config = dict(
    n_layer=13,
    d_model=256,
    n_head=8,
    n_kv_head=8,
    head_dim=32,
    d_mlp=512,
    vocab_size=2489,
    activation='swiglu',
    norm='rmsnorm',
    norm_place='out',
    norm_eps=1e-06,
    positions='rope',
    rope_base=10000.0,
    rope_fraction=1.0,
    qk_norm=True,
    attn_scale=0.177,
    bias='none',
    tie_embeddings=False,
    parallel_block=False,
    extras=['capped logits'],
    init='normal',
    init_std_qkv=0.0268,
    init_std_o=0.00525,
    init_std_up=0.0268,
    init_std_down=0.00372,
    optimizer='adamw',
    lr=0.00178,
    beta1=0.95,
    beta2=0.99,
    weight_decay=0.11,
    lr_head=0.00398,
    warmup_steps=272,
    schedule='wsd',
    decay_fraction=0.941,
    decay_shape='linear',
    final_lr_fraction=0.05,
    batch_tokens=[32768, 65536, 98304],
    seq_len=512,
    doc_mask=True,
    train_tokens=495200000,
    steps=8192,
    dataset='wikipedia_en',
)
MLP neurons of a small language model. Each row is named by its layer, matrix (gate and up: input weights) and neuron, and shows model dimensions 0-127. Each number is 500 + 40 x the weight over its row's rms, rounded and kept within 0 to 999. Numbers have three digits each. A neuron's up and down rows have the sign that makes its largest values positive.
A block is one neuron, or neurons of one layer that tend to fire together. After each block is what it responds to, as a language model described it from the Wikipedia text at the highest values.

L7.gate5:489493504584599515564501448438548483498455511479515446520483486499450516543555495488491567490513500463453595471493540478494504571506496502483420472496555545538481508523533417562579531430439497581514500471487458519437512564470624512470467516493480512509502534585579428535448544467531417478432557481526504536523489444510519477523527539467468524518482539484440517478502461478464490479544
L7.up5:512462401524508476521509472453468530478480610525512540449475564472459518510515498487517519484511468565501493562485481545542417479528487488580495424538484543517465539548487517477484428521485492518553440431450524472481493488480498542505569505560541472504526488527469577431492511513565474510513487456454459433568611441456540492491520497502500491549535498561490488536447490585523558532555
L7.gate58:451517466468565499413526462466555520480463500458550558407487533499487517500435523524458425450630477543493557479452547465485467608479507532508421424511528457507490589593510529499561515555487517560561524418478410431454591537497518512523470461509513538544486536558563494477457479503521513444546555514414481475472462478476475544558507459496513455468484469440487487518521518511485533505522
L7.up58:542503486464475475484473402483510487529493489434478529500474568407486477489517509420452457487544542523507574523552541508536490555488556525500426496553514494532503447489541489498504527482523547459530487513469440519520510525523469431477489479523526529555549545573524523574505497418467511460566522597445429534540481492546511409474496442541533485510559582469479507486499524484456504550470
L7.gate167:508478469503525544370503516497496547520466513484505466522526519396557532483612475535522507499503534512532479591565487454503559508470432490540480466468547501578531480517422541481489477535538500487453504473609480504530543528494628537462484469481441486465517530528545556540423488484525463492569572501473509510517518450421462479542497440461486471461446454478478496502520560495535519581533
L7.up167:551498455514533558480512491516485498517547530606542521429494487444456502498511468445506536499530446525488499513463516423582510484471499561533471477579493525547548467518512461555477461486535509527483515528513508456514493531579542464497461520525517447508488507412463532524474465571565541490461459507475482590475494500453570461509563468532479547484473523490521495477571498428528569530551
L7.gate186:533597522497506494534463518430512474399538564463468570566457489593466532510566465536432452493513494542477474562547566495489511515530400501521503454526525496482445548505444514471511477497458473473478482511480461497507501466502577499501484474462503478433560480477498528430472440568502466549442512453478512485630504518463507549515584533453492498526525529516429494479515466473553596438516
L7.up186:513510502560532464496517496536527460478613507488513480444475464431509508500549492526550519506411478532486477544528473503456473518493452470459498417433547461551479472463419434483480438499567470458446514548523589536428515530496445532459504510511560556516544516552515557539460510492546541506509479485473546518451508480549569529469589567528489517483437474382487497523439486449499502486553
L7.gate351:526491542536478591494456550480549622517530451507525491472481464516515500506548510450503541563517581473491542525504520471514460566491521380473528447544489561538450545497494443505520519533445533462525525532500508542511563541504493496469464489607481498452389508524497525542508498438547456600478564476599523431489488444467476492481552472455538538502465541470418501474481556489459474467458
L7.up351:502491521464528583507495494471480504507482488533534486510450461475524482514495502494473475444544464484485505428487523468506466560505490448474523431434520554496437526464482539484519496537488475460546496495543537488481522565531372510426516425565516548460447525527506482552460503536518503504506502407511557510452475468519485542473494503539498441473413541441471471457500470540454423507487
L7.gate369:532499485501462487439538469482551490510578520528489469535544515499493536524450506483474517450464447571434540482539493550506498506481464583494451439483498478506530535569424455455499471442528484486461513469495499491541501510519542509515492505486503469541541485553487495501475487475550442494426578426466411553509483458530522422505491481458419491465534574530523476509469562459531505534524
L7.up369:525523441523576563455521470497491503456490475485510552531443466519483503522507535458474520492456486543493495490540545571493556525506512526515508540469470442509484536537480447469447590493514475485513523463422447461588535498512497499497521462436468411505459464534508455517462450574520484556489502408492517498504511466503542592473471510559468448536494499533472500454439497483461468533545
L7.gate416:512519515523524547540540504464462490453543527518508520534494546510487546496527500481493458460508558581470514497515518512493535543499480442493472442452468425457551506499447444482474438545419576465475571544462480506520577572500539494488486472528432524531517417498556528464549477423442491593438585496415516467515477500482403488517391510455490485484499504467511491468504508463474512515545
L7.up416:502503482471498470532471506450513480520467507497520519518497530517510492499499528518478522512515509514549521550525591381501495482526542443524505468525434497474470507502536537489517418508495504519449473523402608512464505442525486494447534498488496492554485549470501503547483600486560443502433473548479565495474523486531470416413476546558443534413541560465514501450472523537479546549484
L7.gate473:440453467522532569522584500468493514521514507509421518474600537452490492463457520515500532503534538613518465515513515518496549553520481472455456514560502515479517515472486518482523471559513545503503611580561471562492529495517536529396503475525528406466518524503511515488420492456467480512513542476538468530519520452463581428564508519486462414582567444471485494543505479498444551539540
L7.up473:440480440537492514521563434529426566453458543550544495540480527462482496444542536528500510485487497435475501399424535516574541423517452516531492566512492521482560475459538446457533514570491532477558468479543486451520501454515457534417535509493433482506467514532456509434512478403476533432463484517499455469498491469480482484571457537449512453527501398460508494508494455522535500498468
Modals and subject pronouns just before a main verb in subordinate clauses, such as would (have), they (might), can (be).

L4.gate90:531512474444497496479553471516553486482532514454540420478481506500505555475502490487548503482539482454491585484524442467504474497492534493505479468518554474442549519532511544459410523555512508572521450536539501461484484461520602478465523531512542514544532502509478491461512511473499459515491545584563582504549529536508548471551547537410459470442524461531468546474492535485422542530519
L4.up90:524517497569501508458506501489588488461528475460511405472474411490520561481494455508539515532456461455528524518464385434556557387498499514566548525555427494469503492459553521482469502438512459485492539523473514495553580497491547488445496525450551519531515504542442525543429382439489486428544510448445541505427533454513501525560491449396483540493481457498483550513496558413488491526524
L4.gate133:482499565550513524536514527490529466488460484389525472521545517493500579501514506530490545511403457498497518474520428558464577503493429499505478452460504500510529547535508572530480493496522549515518514550426504505544500486531508584549467455555538550496477501510523476479482481523477550494539563509551431512470455436506522530584476507447479479506525564453536489543512524536508473507539
L4.up133:480526506516522444488528526494460484510461575503464502539513520457505445530481494421463533506478496483556507489525511558510456537502467580557454474469465567515464464489545501535485526416516560550451544553511453498486510499524470609556487474605530509520432534493416484500455498476488425499474492504506545518518454498468490531479423508477451479501501494437505481534506504539484526519522
L4.gate134:490469569533485475457488522482535569526456475533467437507504505505462541472524495540561448554501508482524478463508464506474560461457529437533534515553521497442498501521514513442535511551478492482495506499438587454483446499480463479559522511494501546462499517489541522494523453454574477480547528477556479522449520481609552539525555501465483547472568475409497518494411501449431570555497
L4.up134:446512469445478500607526446506448432501543462544521466464526572543585511518601488476459509517443460522559444484496533531424540541507492547452482488495516428468452511475525481521521524466495465476513563406496529489560502434509505561466478478460506528473570523504485477458504459453445483499574535485509495562530537511483503452476570536466509609515466486564518470508417531470495478497461
L4.gate177:572523372497448511468520480522477433477498468460533563548498497563518493556509422481538478532519465515491443452497493491435425497509515494536471542506510535453513577529534525458524499466552457579496449487514445482444489497440488532450503553506465633516449470557487436500514521513535500518532475460515474522541558501489533577508499498530411599471578482471568475530528523511474520485479
L4.up177:487536572526557471517574507559493456506434474513532460481474521451494498492499496493528504578476514495442510510552397452530492513484523491498436533542546502480512498510446578450458545471448498555550517486519500486480537475495554473493533559536485571495495409614471491506552532520417497526531501509531466543522508502479520485448440466591492412521525452479511476438506564477482547421501
L4.gate251:443515528555585464482536494478545519435471384464546401501502485404424512500547530528512500576489510497492484510527338458485463497480515468542482457556457504447527504516477429515452514540577508533474489539517487487483511514511520473449483474489522517534458440458507503517509515471535517516551506516510528582483500457588455515510498423537493433431489563487485485526485557461500558479584
L4.up251:476515507571577489537506482532499494430430494531542424474514479520444455482533470502503509499460457401560575589546464462541516406499491544480511521472505543497419499510502470485480484449563549540468501498568541459453522493488544473545487509482524520489440423522491479475435482540496476493550467549546544482492491500494516526510465424506486558484499541511529495496418524491530489429565
L4.gate260:522508442517524494449538501512458467496544534504555450488494529518519495426532518476515515552545485489415555582477479490517492502505571497488542515456490521468497535498496418546505488514499478573469479497534520497440553503485519452460496570515485458527539513564437497421542502502534422500593489510557554507518487472515488517539427500531496498511500531551483472540571522497497507490499
L4.up260:551542444546474463507532512508501435474444546503591407532439454500475471507578427418546502528474480466387566539500484434552503465510490430553464506503490540445504495498510459524496527481510413569461530561546540470484513530508475442505482449520511531502526466533451455450562499497555404548553504534498496510476450495546548471585435437558529495571513492515553475494463563502544507510528
L4.gate318:497463524482537547456516486498464468494432529441528504453504504515469529485517507486517523469529524469501605491523472479515503455455483410512468485440629492486540521479505513484435431561588596513461466538464513454501484508466543532471525559532534521469475493422477442540449514508489534498500526475551529500519419509496435574433475511541454519538535477467438496440531475524502503501576
L4.up318:499561524575504497465468528487505412497456530421485454481502474452449561482484446542516506508457446450479502498452381474511468483478469430508541457547527538441531485485451556557458491505469494556572507464557485458470521553521500431433481508514501536573507567523431462542546500503538493526476493455570553498483495532507502510475478444510478486516514613495514500467484490509500505496490
L4.gate388:497536475526477518469465503502470559464520543459506406561478512446502496508450545559567528488525537518499523441453405541490507446479565500431534482523501470402512479567548498514485424435492509525522570496503520489503489469517529388507502561469459568549480473493476527458470529463525490480534568573596516465458531477469492430562512480473479430503553463455504517526527526431526504493599
L4.up388:523527415489517464392529508448487567513529555488465444507533441503526605495557524553488523511479506444538558464533430448503515470494449530593520508518477551487511533548538428503489511491494499560470507485542532464407556484484466485522466468490518470483475483510557468567475501513483505534584476477540549459563513466482474502493455460450516474510543480418569475518534517473535484513539
Apostrophe-comma after goal minutes and the colon after the team name in match scorer lines (Larsson 48', Rochdale:), plus table separators and result cells like W.

L2.gate227:564476551511467516527580465484508544485502482478526460460544485478468540483442444516529487498590496508467492454499478521500496475497434500493472411463330433444470567548473469507502490546493450544485532467488530440463508497549526436480523527531511525580553538452455611476485514470533505431513499540564506515518599520520494428472523580492474488566446500457541523541531532538462541491597
L2.up227:479505536512506537442571501478508476477537527484611517466511516437459496411446481474474563489480505521459463475519551520581499476483539478492553499552405500463521576518541457527448520459458472526502553445511514453472524468572496485434519540547491495502562471449525506499529539503471474419561502535487460562511484529469503489463480560485489521482534472451552517475527527522476527523571
The closing = of an article-title heading after an infobox, e.g. "= Bart Kofoed =", plus mid-word pieces such as wh(om), Azerbai(j)an, web(s)ite and year prefixes like 201.

L2.gate484:527471434519564558480515477474475495555504473467476484493539530506408409451519493510489471468503467509439506471552505457520458530533491520417418450506501486523534549488462466556475443517514520525489475564576476501536464542507521459511470493460511475512545541547488466483499523472489435473531519511479453543505496470476535485498560497500420533547479523468557484496562522497442534537513
L2.up484:528515446485535483483545494494558474503557551502471545493541489510380448582463459515557478525573434528510565509541504485464473508512513504513445426517477486552512513557501525576524516533462487532510479447541501531486494488424505540483428504496445473481530491518511522544485475490511448529603527522464511520539508453493490505558548469462452540476487497573621487529506527428520514495502
Finite auxiliaries and modals right after a subject or "there", strongest on "there were" before counts in census text, also had, would, could.

L4.gate74:437496522511539525442496524490490501482516458388525521467477519521491458500499567490519434470542504446524561554479478511448617492524428541545469453479480427553485498513462429479471494499543524541428537491525474513580555462505616505509523463516508502481477535495467471486471476495502469443558506540551523536506476459484567478488437486434461520548479506511495502500623485460421482513493
L4.up74:487502452498517480589442529484516483501494503478454493478448484513426470540472513487513494520466455550550447512485463495457483538526476474525536377572497507504497506478479512449500433463481505435429524488459465517586573421517518502453499529487486564471520544519499584480506480456566510470489517500486465472443468430537448452537527496400457538503512517541499481518500501473490512474510
L4.gate235:506513545509523574452572503467457502493537475501524483487496542476547495513477444510532499468667572527520434515520518500478426497495467443465557462471523477488516559537572438455449482519529554462544531501485532477549476451505520539494518572553548510539399542476533497507511549506504479492594502539475502475517484485544447475537496492460519507468496529512449474465440569534532430521556
L4.up235:471503545446560550482521496498535484517537451463564499509478521509488464455500465477508438512467459484455562480511497437604441485509458471520492505491535527526461567536475508510494555465489496494569428467535449463474480521550542520539460499524461568517465487479531468535524551446511569465619453512426572433509488502483448461477498482551572464433506470476448507525460544534572471488438
L4.gate269:489472477566548464519495543494509514487438529448475452522465514498528506517535563494556469503545468580517492519560512442480494548502546474512399445487514528554514595523458474431426497474519498483521517515498506535622447439529598490504507507502504535539487557493476518500456445508507454538529540484464531524499495522458511452552469487418496490495494495426483508498485424561469543512562
L4.up269:383496519473478531461572501520447459492527502507458591488499521545495607508487580493507573506511514509512496459522503536500533491498526553411499560495482478520461498467535542510549566528516539493469514448508499476425533524497530515471512523535449493504512487489563583537539522475438525482526564524579488528441509511485536506489463530461531499488531497512432484440550468536435508454541
L4.gate357:498507472493462547432480510461574558432474460518481548465517503505495470522528513512505499531513465436479538489482484519543547467488456543475529517532431514456485566499464485441467463505515468500500509546488465492446481502546510488563470524560501455537461533499496488534442544472390562503560515479556522501507530527512516485503438522537542456516496503579430525397560442508539499436493
L4.up357:522503518509523541482472509549520473492508450496514518495428511531512490508523510527455559494465554460467467461460496495505496480494450519429519494552529512567490522525474357480495485505562486502507511545538590502519521549534496514453553593512498469454488453489507547459533564524499504509475481572543490515478529476397482467479480519444537559532500477448508494573471481573452492544498
L4.gate432:491529535524442514545461498453499471465571538491493482535519466527486497470434491508505496474515486488418586452380541506571499486498477459451419483504497512532506435466448563462488551629525489481482545468471477472564477569532497472527466540504616514492473430513472483486540507384482444492505490500397469484476457497480510497522536475475541510525522453482466503518485483504509543496529
L4.up432:542485471525503483475482484483457493494539479543440500545510480607558573547417444458499483545525568481483537477552468595449471515498484475429427517503530557489526491493491503474443588549434453558518453450507544467462502489485483514517483529534484554537553516523450473486544577379490459492456471565462462485577445489548491504495555517448515596530510429479414531519464526433472463458502
L4.gate477:441513473504512553468517469486532522489515527467467504461514546503482541470489460529559478434460531480471453515550451465524545598477474558542493412500454559545469521575500479511413511492500580504438530464538502533487443505521535494447483471467508506545447521506522559431525525455525461423498582560508470434489451419491499442479515494518431529459500500478533530526456557500453525551571
L4.up477:511491467468502451447563482489469481470596459514549504456544466521496536440568520525497478558468479531483412506532490527502519471485492559541497486406536531522471485451504478491433511454490455508584488458524477499470489507520514505548509475489506505470472555531551505494541498444546546506534504478479516510437530550487570452447550534559497494528495530445512509554446472505492505472594
L4.gate479:518389431527536508537487562495504518522533487520469558521591495521507494546491525475493493441478522596559514482522485476490526461503445479560455515500526471514453490522483471514400473526521529502416515559513562530564537504538556496453474485550503433481541521420545510546458508526476492455615563522468495552458479524547539511532571480519459449490512503519505491459504460523493493563569
L4.up479:503493421482507474501473507486483429516524447471436454495472544508543477406517407519499462483470564459542518484516493471453524564503487508471456474514518517459523506477553496556508496501445498527500537632495472482445465520452532536560487543437447512492540496467533498530446546480547440495521444482492498491547525516495560466595432470563475524467503498489535500625523510514509493555461
L4.gate481:462540521516569546529525494497500492492547561455418453529438469544533535494533491541534523523583469558503521508519563533477493419482411490539553465471545527526496558501468535499435479505464531490472471558513519459500477475469581472465502519565452446524432481497547606429510549514546503513511558539604472508518460495505525481476506560436478597483513426503492528470549519474457496581539
L4.up481:378474389533493546412486516503520471518513487480501426525501513480459438476465598522477491475548545500515511493533522535500579519500462490499447500476559527617479535496449518520482530546508499432494491495454530518473537528472508494478533510530502437443586566450520535520501505434447472539521505489456513538496420530569566448476499493534498500473504506492500507557470472483456447518460
Linking verbs and negation just before a predicate complement, such as "is not", "was", "became", "been" and "considered", in encyclopedic prose.

L4.gate6:489478492555510533531545448505565422535513470455570441579577505481447491514512460461516546513463588481527560524477506445569457526464490503487516544547617508514483483496445522465475524456526465560471576491523477528608527490544484541505475525490499556492518454519569480499568504493494510597482526492582528553452566437530514462459519496467512497470523513464521519486473500399428494573499
L4.up6:466520509474541505480509503472500479515554534487528528575466438436496486490510554510494442529483551527504568417509491453588535496488520493537540483478530510551494504525509462412423547514531500509401512498607495400581487530534456480543426480526487489440485482503516494501531491534461517531501489527479538513471511475493466469480469477512561474572454481490477502439445524478477518556498
L4.gate219:519488443623555429466511431500602545490420533497514487529456477522478416571479541469504551552462517562440513494468493419504464499502516526575505469480513465476477596555450464426478514513531472437475498501508526468524506506435469506474512472559544550510475486485552541479508466498538498494501541515505431574509617547509469498516471467475501509480560454521487533442490505477459568533531
L4.up219:558580480589612409539477448511522519483450500566500474506480501573558509496532540466509603559464517514472577508466536568468484492498516443539482473491492498479460514587437492530378518488521480512506496459487455544533472481417488554571496529490549503510453514438445454524495450506562501506405483527534499503535521561469574483545546526470521558501481429508463504499436465519520561495507
L4.gate242:511406444544552550562596501494579544508573534516479559493499496474472445512478521568505488441515452593511501540447524502546540475518481510531491456510527501514530544555463497494472462503565487445489553545543545476559534501581452502412509508534485499463524498522463548517425515519584498456524527452558475540458548495519421497512504491573496435503498516467447485516500485486498529538540
L4.up242:545509464459565499522520477508507495532611536495463486425418550527489516418597498511500468497490474552578551491443527451493523519509520492474520501508566507480518566501496521498424458492464494527471527526518477458537528511505469499500547551516524527454520564502482465573471545508505519506505525543603529525515521458477491438501495512520535458433474530467432514586461518460491509547498
L4.gate399:528509457541615488472505502570538498538530487509527424515484471470456447543522536482545506500598526516461495462516456511463508509451551515534488454523566445454438623562450469527445521538563537439484561474511555478511470506508483519518480531453551527592454476498457517468403455475487509570513551560500446541500520469468393428496509526495448555470499489441456522435508518431479545553535
L4.up399:494487490462579513518544507417459435537510503531425517509522529461521514501507509500504467520551519428571566522578492496478498552525478503461521459494529514536509478522452522523506528512490487474545532511525488543494518500532494457556498482534480461437500472507514477504443507574516523431610503548513505577476458429484449469487473546465536510504458549487463459501509568498578491527456
L4.gate400:401482457514567461545504497522525449406482505397518508492473441570460486492495525472593479474516457517471592519497515561522577521482536477563459455520535397554455569523479547471454531488477471507513445509497478477438453533500500555515549502493557423579462471452479490464491574526498489521473520561528523537491494489452483403468537471495508535434556507457469500447455523491511469538519
L4.up400:483518591470461497427529461490428452509491540484459472476536499489456457470490455523522518542494450415466474578546476422474532507472504505488477555474461474477509566478534436454538549484444527485502469527473520495521475472490534483498583499519545530496484511492473510476488521463491445437496473441529445550484507543452493476497509494479573519562518543418480511501572477493477497403501
L4.gate417:527522509537551468487533531510501470511560536490522499460476490516526496483456486563460523474497504517551525527481529522481513604520417549593498546530507521489597496496526448490520510482529531567495570480435508508600478503552501462426492430478549509462518459469535422512464453497488472472483467438464467571456504522467555497445522535560530528552464479521521467542538521507490498531467
L4.up417:468458455520569527474495518507462528545507505532547478483530491529483465575432501511492505465505538532558487498567522486476471540504480554514522487502526516542530435471464423517549452552553519568474503554503503505575516480588553487514507488517513486419517502461497485577437520542517516462565476472493490551431508444505511484450488490545525556526483532473484514519534484508435518562553
L4.gate460:426544456520480485460532452524567547442564657496450529505478496516490466505462503501511436476524461545510531494479462477478577512485582500480484393467502419497463505570492508541446474571495546529467473535528523490439493470510478496524551533507483530488447501504510513488431516498507553441633533470510510546515599523550384470542583481484461512496480483497481476448531490473485541497513
L4.up460:495527476466500531470556478501453503567496508474503514472527501482516448485514518496553486415490500494491537461493506434488513515524493448429433486549491514501538525452470523498565509455522552452532515437545478533438520533458481477473493435616518494501594518513492565586492462505522485570450524469510571606548439534465527461476517494574467478475560549515505462493510445540544536477455
L4.gate461:535492448516573498518508490479569505542536572494493485539481549447467421572542467526502509421473469565458531496499583476540495519504453474529461533480518537488476537495521517501465445449578542508489528483526500467573490513520517493481495563508512437520475538429489527568437565466511530419566499496489455476533519519458495385435598503479491488483486490519513476546492479477471564519554
L4.up461:526536506535582478453474461511499501509499529513505543473554506438521445547525504556530553444498435494428484482501474499447546520507496482596410447470505476495565511567494546501466485561603491518541498396489490510508510483545507545446550474548502492541477558433474499492408537521485470508475478494542522540496464501483401458474483486541527497511477482452514506532505505490454548503559
Fires on modal verbs and infinitive "to" right before a bare verb (could be, would excel, unable to quash), and on closing == or === heading markers.

L7.gate83:529446508504459558535465483458622462447569500447471446525521523504553455498504493431490450540489547512468547482536487508508478533430451594488470442491566474558511515480499523519496521518525522494523557515484472496525511567501439526549453467470499563518546499522484495496510491374447512408539518518521506441470521427522482543527466556548524487518535524440427497429464542456481481517497
L7.up83:521544489469494504512474511531576538391581504501542477527571451513493479521473431462509489470464569471390476486564488512557529500476516536512521473498573475499493562545469542510520543453481581483530484494566463538494527519505458510573422465476471547505485442511530491490489496480497518477567620516438475428541515466506505497535373511451464534444569510483445498385498551447515481448468
L7.gate96:522573436452503510569496526470591521499576494511438452501574544434443515501419547485573513532521514562540495540492561465522447487504567448472476427472452416526495482527463497514403470481453532504465494434480480464485469484492548527483573556502466496494487492541480549514504493541512521537473482502527555454554519463469518526515522437466555468582464504510506516518505500420560489541502
L7.up96:609560452486525527542470535522531522510548499499556442523591451516530476499530452405548487477510491549514439562515561481532532417490492444505509503524427507492460501459479519467448464400478486453501532504429478486518521455526513471473505447442505604508504581478487533507514439514522551523468506507471512494495518525427455489442598435438483555519492517495528476556495477500519518531475
L7.gate97:538519504512479497517512450521487519422568522471476413515520519502455432499562438542482481570474490483487522595544471506461460455489492492502458425471511445493540502534458519425437554538479484538495519511534476542453479518443575525489478465399559512481527495507463527442516502499450503527487504495476495471518496465486544505616460494477497491557541558543522515513521457502437537492538
L7.up97:550531443483469545443474465488574488541455455520468378497453585449486513509582487492473522498500430498464520481546467500482488518528584432450404495487528453489498465485518515483427549435491505477544451460451463490562447458452517471524508539454523504450531514493461463456547512452455528494506477479490505530514459503477470459458524508410505493433553537492511482470522518486489637552507
L7.gate147:541501461556502521544491468545511493428500535491448487523479534540445569451489503504500474504456534480461445453474528524456521592488490584467466512504463474516426503486458485474515515446421489492486521494475452488471487477512517536446445502511458515525511514463400482437529552497493559466476498443454478493514554552464452491446508567470450556521511538552521494415502428472523484497448
L7.up147:519451450571457513531464490526547414426464520482564449545467502507476513495460538468496513479515528523460536500452526448527480506486518487541461449483516498549442503502459524441513564451465507499496572541460404504472432583445470551477461528463496526547498473512502506519538439445515515480535519444513556496462511547491530544485489526520404498553535513547507500460481491471483537501485
L7.gate174:484467495551454468457510484550430481510510439471544471500478492510475482483506483549498509470536557512424580456575418425501502474453451483538471447457537478499481554513532520532519541536466576523456552511489484502546534554484485495471468542477454463543456513436517472488431525458477485478554495551576501562479444450426516550496499435504447517513494496552516500539515457421478487496477
L7.up174:537507529523565531524533469539515474505491458502566483493478565478513484468513464464538430515449567531490487519525488592549416531482505531550502497495525508483527468516513423552459422548519474554517450481548500502476443544492502539589528456547606522511542452480520490459505543521563470502564455517470426561524558545486460501529535523474558478470497450450453495506472599535509555522521
L7.gate218:525548434510478484517489564502535474481532540437440487429483521463500499506505489507588449532478463534455535565475516423456551468487525480498529563585494517603460507467422547580482469532498538520472518476505502449553459396527497472483477442503516494542418563526519510486516502479501594497492531511547582514519499510521485574455497482483536474502523512479502482462484508470613478523505
L7.up218:501483503492490496472474514495542513467456501486522458511557458462408533517535534486514585450465532533504431519534509535518465485488518620547514524525416493516482487425502566511531453476478484487551475458552525525527503478529466500536470426483520536441583474574530516542526500459380613489482511528429513482530441515519542443521542492468446471514447578457511520507481489503567533520498
L7.gate352:463536448551457491539461490487480463492477477452513454554455521478502442519538537483514507495485509507522509544500559482491460524432599469543438512555477502531422532464501517554594564435458516448548492555502493504480484482552516548458478600423481505557463493399495471543572491447492510557458523483507516563493469492505478455467505523394524543486548487534543507532461481415515467473499
L7.up352:492549460521464519530487473515507464447446493414486469519505524447504491518541522481483522485522485508488532555525574501512455501439482543498467524561467507546480543424461529501564522505494463441518464505537447528553474536529550584520400559422498512590498514399478538544585530374495480520458511495448528502507537482529411526481455567401501503545523471497453509513451537458486476484493
L7.gate406:496456472545443484513500521519494526492483510510508543474457489529492536573485440456536491540459587490471505532464499420560438449498519492536436411409526472588442506472433448463453436425530534478578538512527496489493464472483577489487468592493500458449470459538468547531524493545449479540506523579548465453541502486533417472490475531515519398517472509494520512459557498590531447498497
L7.up406:514501475443513479501526471438499490490506434507544459499477547475527476568461434536535445526531470579484507540498451522528475487476534535529452448545450461514484494519442474481488490467502522506554502545499544458435419508460571505484464517482443464547490405530492542461511432482526451516489533492551537432495570457472488524497421479419470495462471524523479497526496551508514526505469
Final word-piece that completes a split proper name, such as Cra-ig, Hu Jinta-o, Thermo Fish-er, O'; also the apostrophe after minutes in football scorer lists (48').

L7.gate7:474564457517543479530502549519487496508579579476452508486510461526469507503488595488512492516492553470487611527459455505526518506497461495493529497481466476563468502482444453537557568581535536518523529505565489471459528478539517561440479543542439365504487499467547505524517571519509472533580535467434513514532442484480507521466470573505511464514421525492531518409477560575456449518544
L7.up7:483531486497524506467451501493521472463593514420500557525532546529503483526496539518565545430523494539521480456463527500457555522504454533561518524540444479598551498506487474515540555512477521472485470455459452477475513485535484495525470485496523475521453539463520504466548483512549505530443508450474468510495513511541503490470476519505489424461478490519516493484539504478466460453510
L7.gate21:486496492536543489475532549462477439461466556481507538489502534530403528538488599478510549504508536472475527503500421565465527566531524524560494527450461535540480564531520543516488480556436528567485559486507501500425489529484554512467548449515520462470450467464547510407432543554507493493390572514476439535511437462427517501470430491442479514565472496492484488450474556550450424458541
L7.up21:516472527492491476404581556509509461482569433513495444503468534548516512529488511530546471482413437445473464447474512476532537501510467457481530572446437475494486497466442472476566491496478520491525468491470456507554546401525576461455493412512514537526459544500499496492559573463582562415510489471488484518517528504487449480510506540456513542465536405555489521453487553479461592595506
L7.gate37:542436534516490559466578514484577503529534456465470475516513542479500484525365479514572565489471510524455502543510485521496529425486536472503512457527444505543427524515467497502518484521431581524474486461496530466396551504527527446512476515556468496552488554491592513483426519547506479501560500492497491485482498397497497494442563488464482520415579476550497517549554525525552498561509
L7.up37:426561472559515468513481512542523448558526465491528549556485527505519566512434516467490481591528537463461462525550451573395527494497467551493487512550472517501444479519561437531450528453505533488528530490469448446445470488492528471432545442573529486486513544601490505433453542524502462487465505517533502516567412552478464471601485530488510499539541564514478464518461477555492458515473
L7.gate54:462545493468500570470452532470480495468517512492540521522471498537486492501446465498498429473525511507467503566510426503428497560506496487414565408535509460551464551532481474413501490492515538477468586508433438492478497491516512534470488478521454520483473479534581497449475476486536471569444575492473508454616474544512475481504503429451492445514512400494549493463418448454495506450515
L7.up54:536546482560559473535451489528564544522495532483572489498501463493485509490566422530486456493345564432553475517485489471549482471508466481507501539428541544480432563423513506493519525519448515538529490638584470542483519527488467549581504482495507551475568501544497474488524517476573441487556457497464506486534457447514496510542499472519489529521482423503502517570461482431534484477470
L7.gate56:506515569522504493530538547537505546512565472514522488559519489508483510423532556472567569566497544449426492512544495493457540524496383490436494468554469503499473515535492434512514530502488460470503507532506520439498520491539504520520508466503445482581477484547517511437463486512527410562589540563462485537508522574435520499513499512469539512491513438521490484491476514493530480511512
L7.up56:487550489498542470468489552490448484514541500479507481510517541486529553492521493520514530575615559499459482505503522535467492572494497499544542400506491566536465512594491478523471460499426557465521488460566506481518527542535515460494510474516498560478626579418493536529573483486461521526536502516494529514513477524550404516493448567452436499544516506491522493520468543514494502477473
L7.gate271:541531495528466521447475533514527524478514472490446478507544502526512431501496451504484544510488485492486509605432496559521480515463475559419473495506553528553507515516456565529564532557451499559443452460532520468440599511512501536515488523557494464574475502480483519522540477403579508541540530510518520480497461438503498482453458476496541510560460504500464503520546452449539482562494
L7.up271:519514553506543489480525520516472471468533499524517518504586566511531498601538503507457525516509437484483507520578460508474488561489428565466490477598511488499507506547536440540506510405497505518508514491477563506559545525479523588555480514559559559481543529549439513476401556459459547467531506496471549584508485507460550505478525535502441556446550511472520449499473489458429485480501
L7.gate304:460553442515599541516513499501516483532516514455525505541535472510493516488584529552521476567575485472454470521470510499435616570501454506532537463504528470530504530504416435538432480487470542501420520485523496492514560519468529508494468506483459511511468528531405598536524474522553462503481528529482525498526421514442417486501451484466426509549473515522511522487450473472536476480532
L7.up304:458530488498585553536557455438576545567568496421574487491518447483466453480565486555451484496555522483470518585509497500498482513470519498488511430512494528534479502572465477562445487481514462515528523482519530485521487518442496501502509439518507477420473530486487563539428464489498458547514492558527496500529460501510423529458443441518496464506438535499509487594445566532480429423510
L7.gate349:452534480473473528536552518516604462546531489408576488506561572513416486491466417532557517489456522514526493553483507505537456447485565467517513529538511539536496506454502478492525487517429523498447519509471449531493490492470494556552486482450520508470462449488526507473530503506479498570472519389523451485455473421506589512456504405466477456523446478588517514572541437427514513495470
L7.up349:550483492498480462562484510496449549490572555535513503482442499522518466577550548541506470514527458504466497532545485484493547515509545478443486459496410489475481515512468501434472511494478483516483479566509471491467511516451445451493456462515477503502520497574462448528445479527496448526521525512538453502525457606503462475459556583510535452483535514427495511513452556542486517525528
Relative pronouns (which, that, who), subject It, and copulas (was, is, be) just before a clause's verb phrase describing an entity, plus closing = of headings.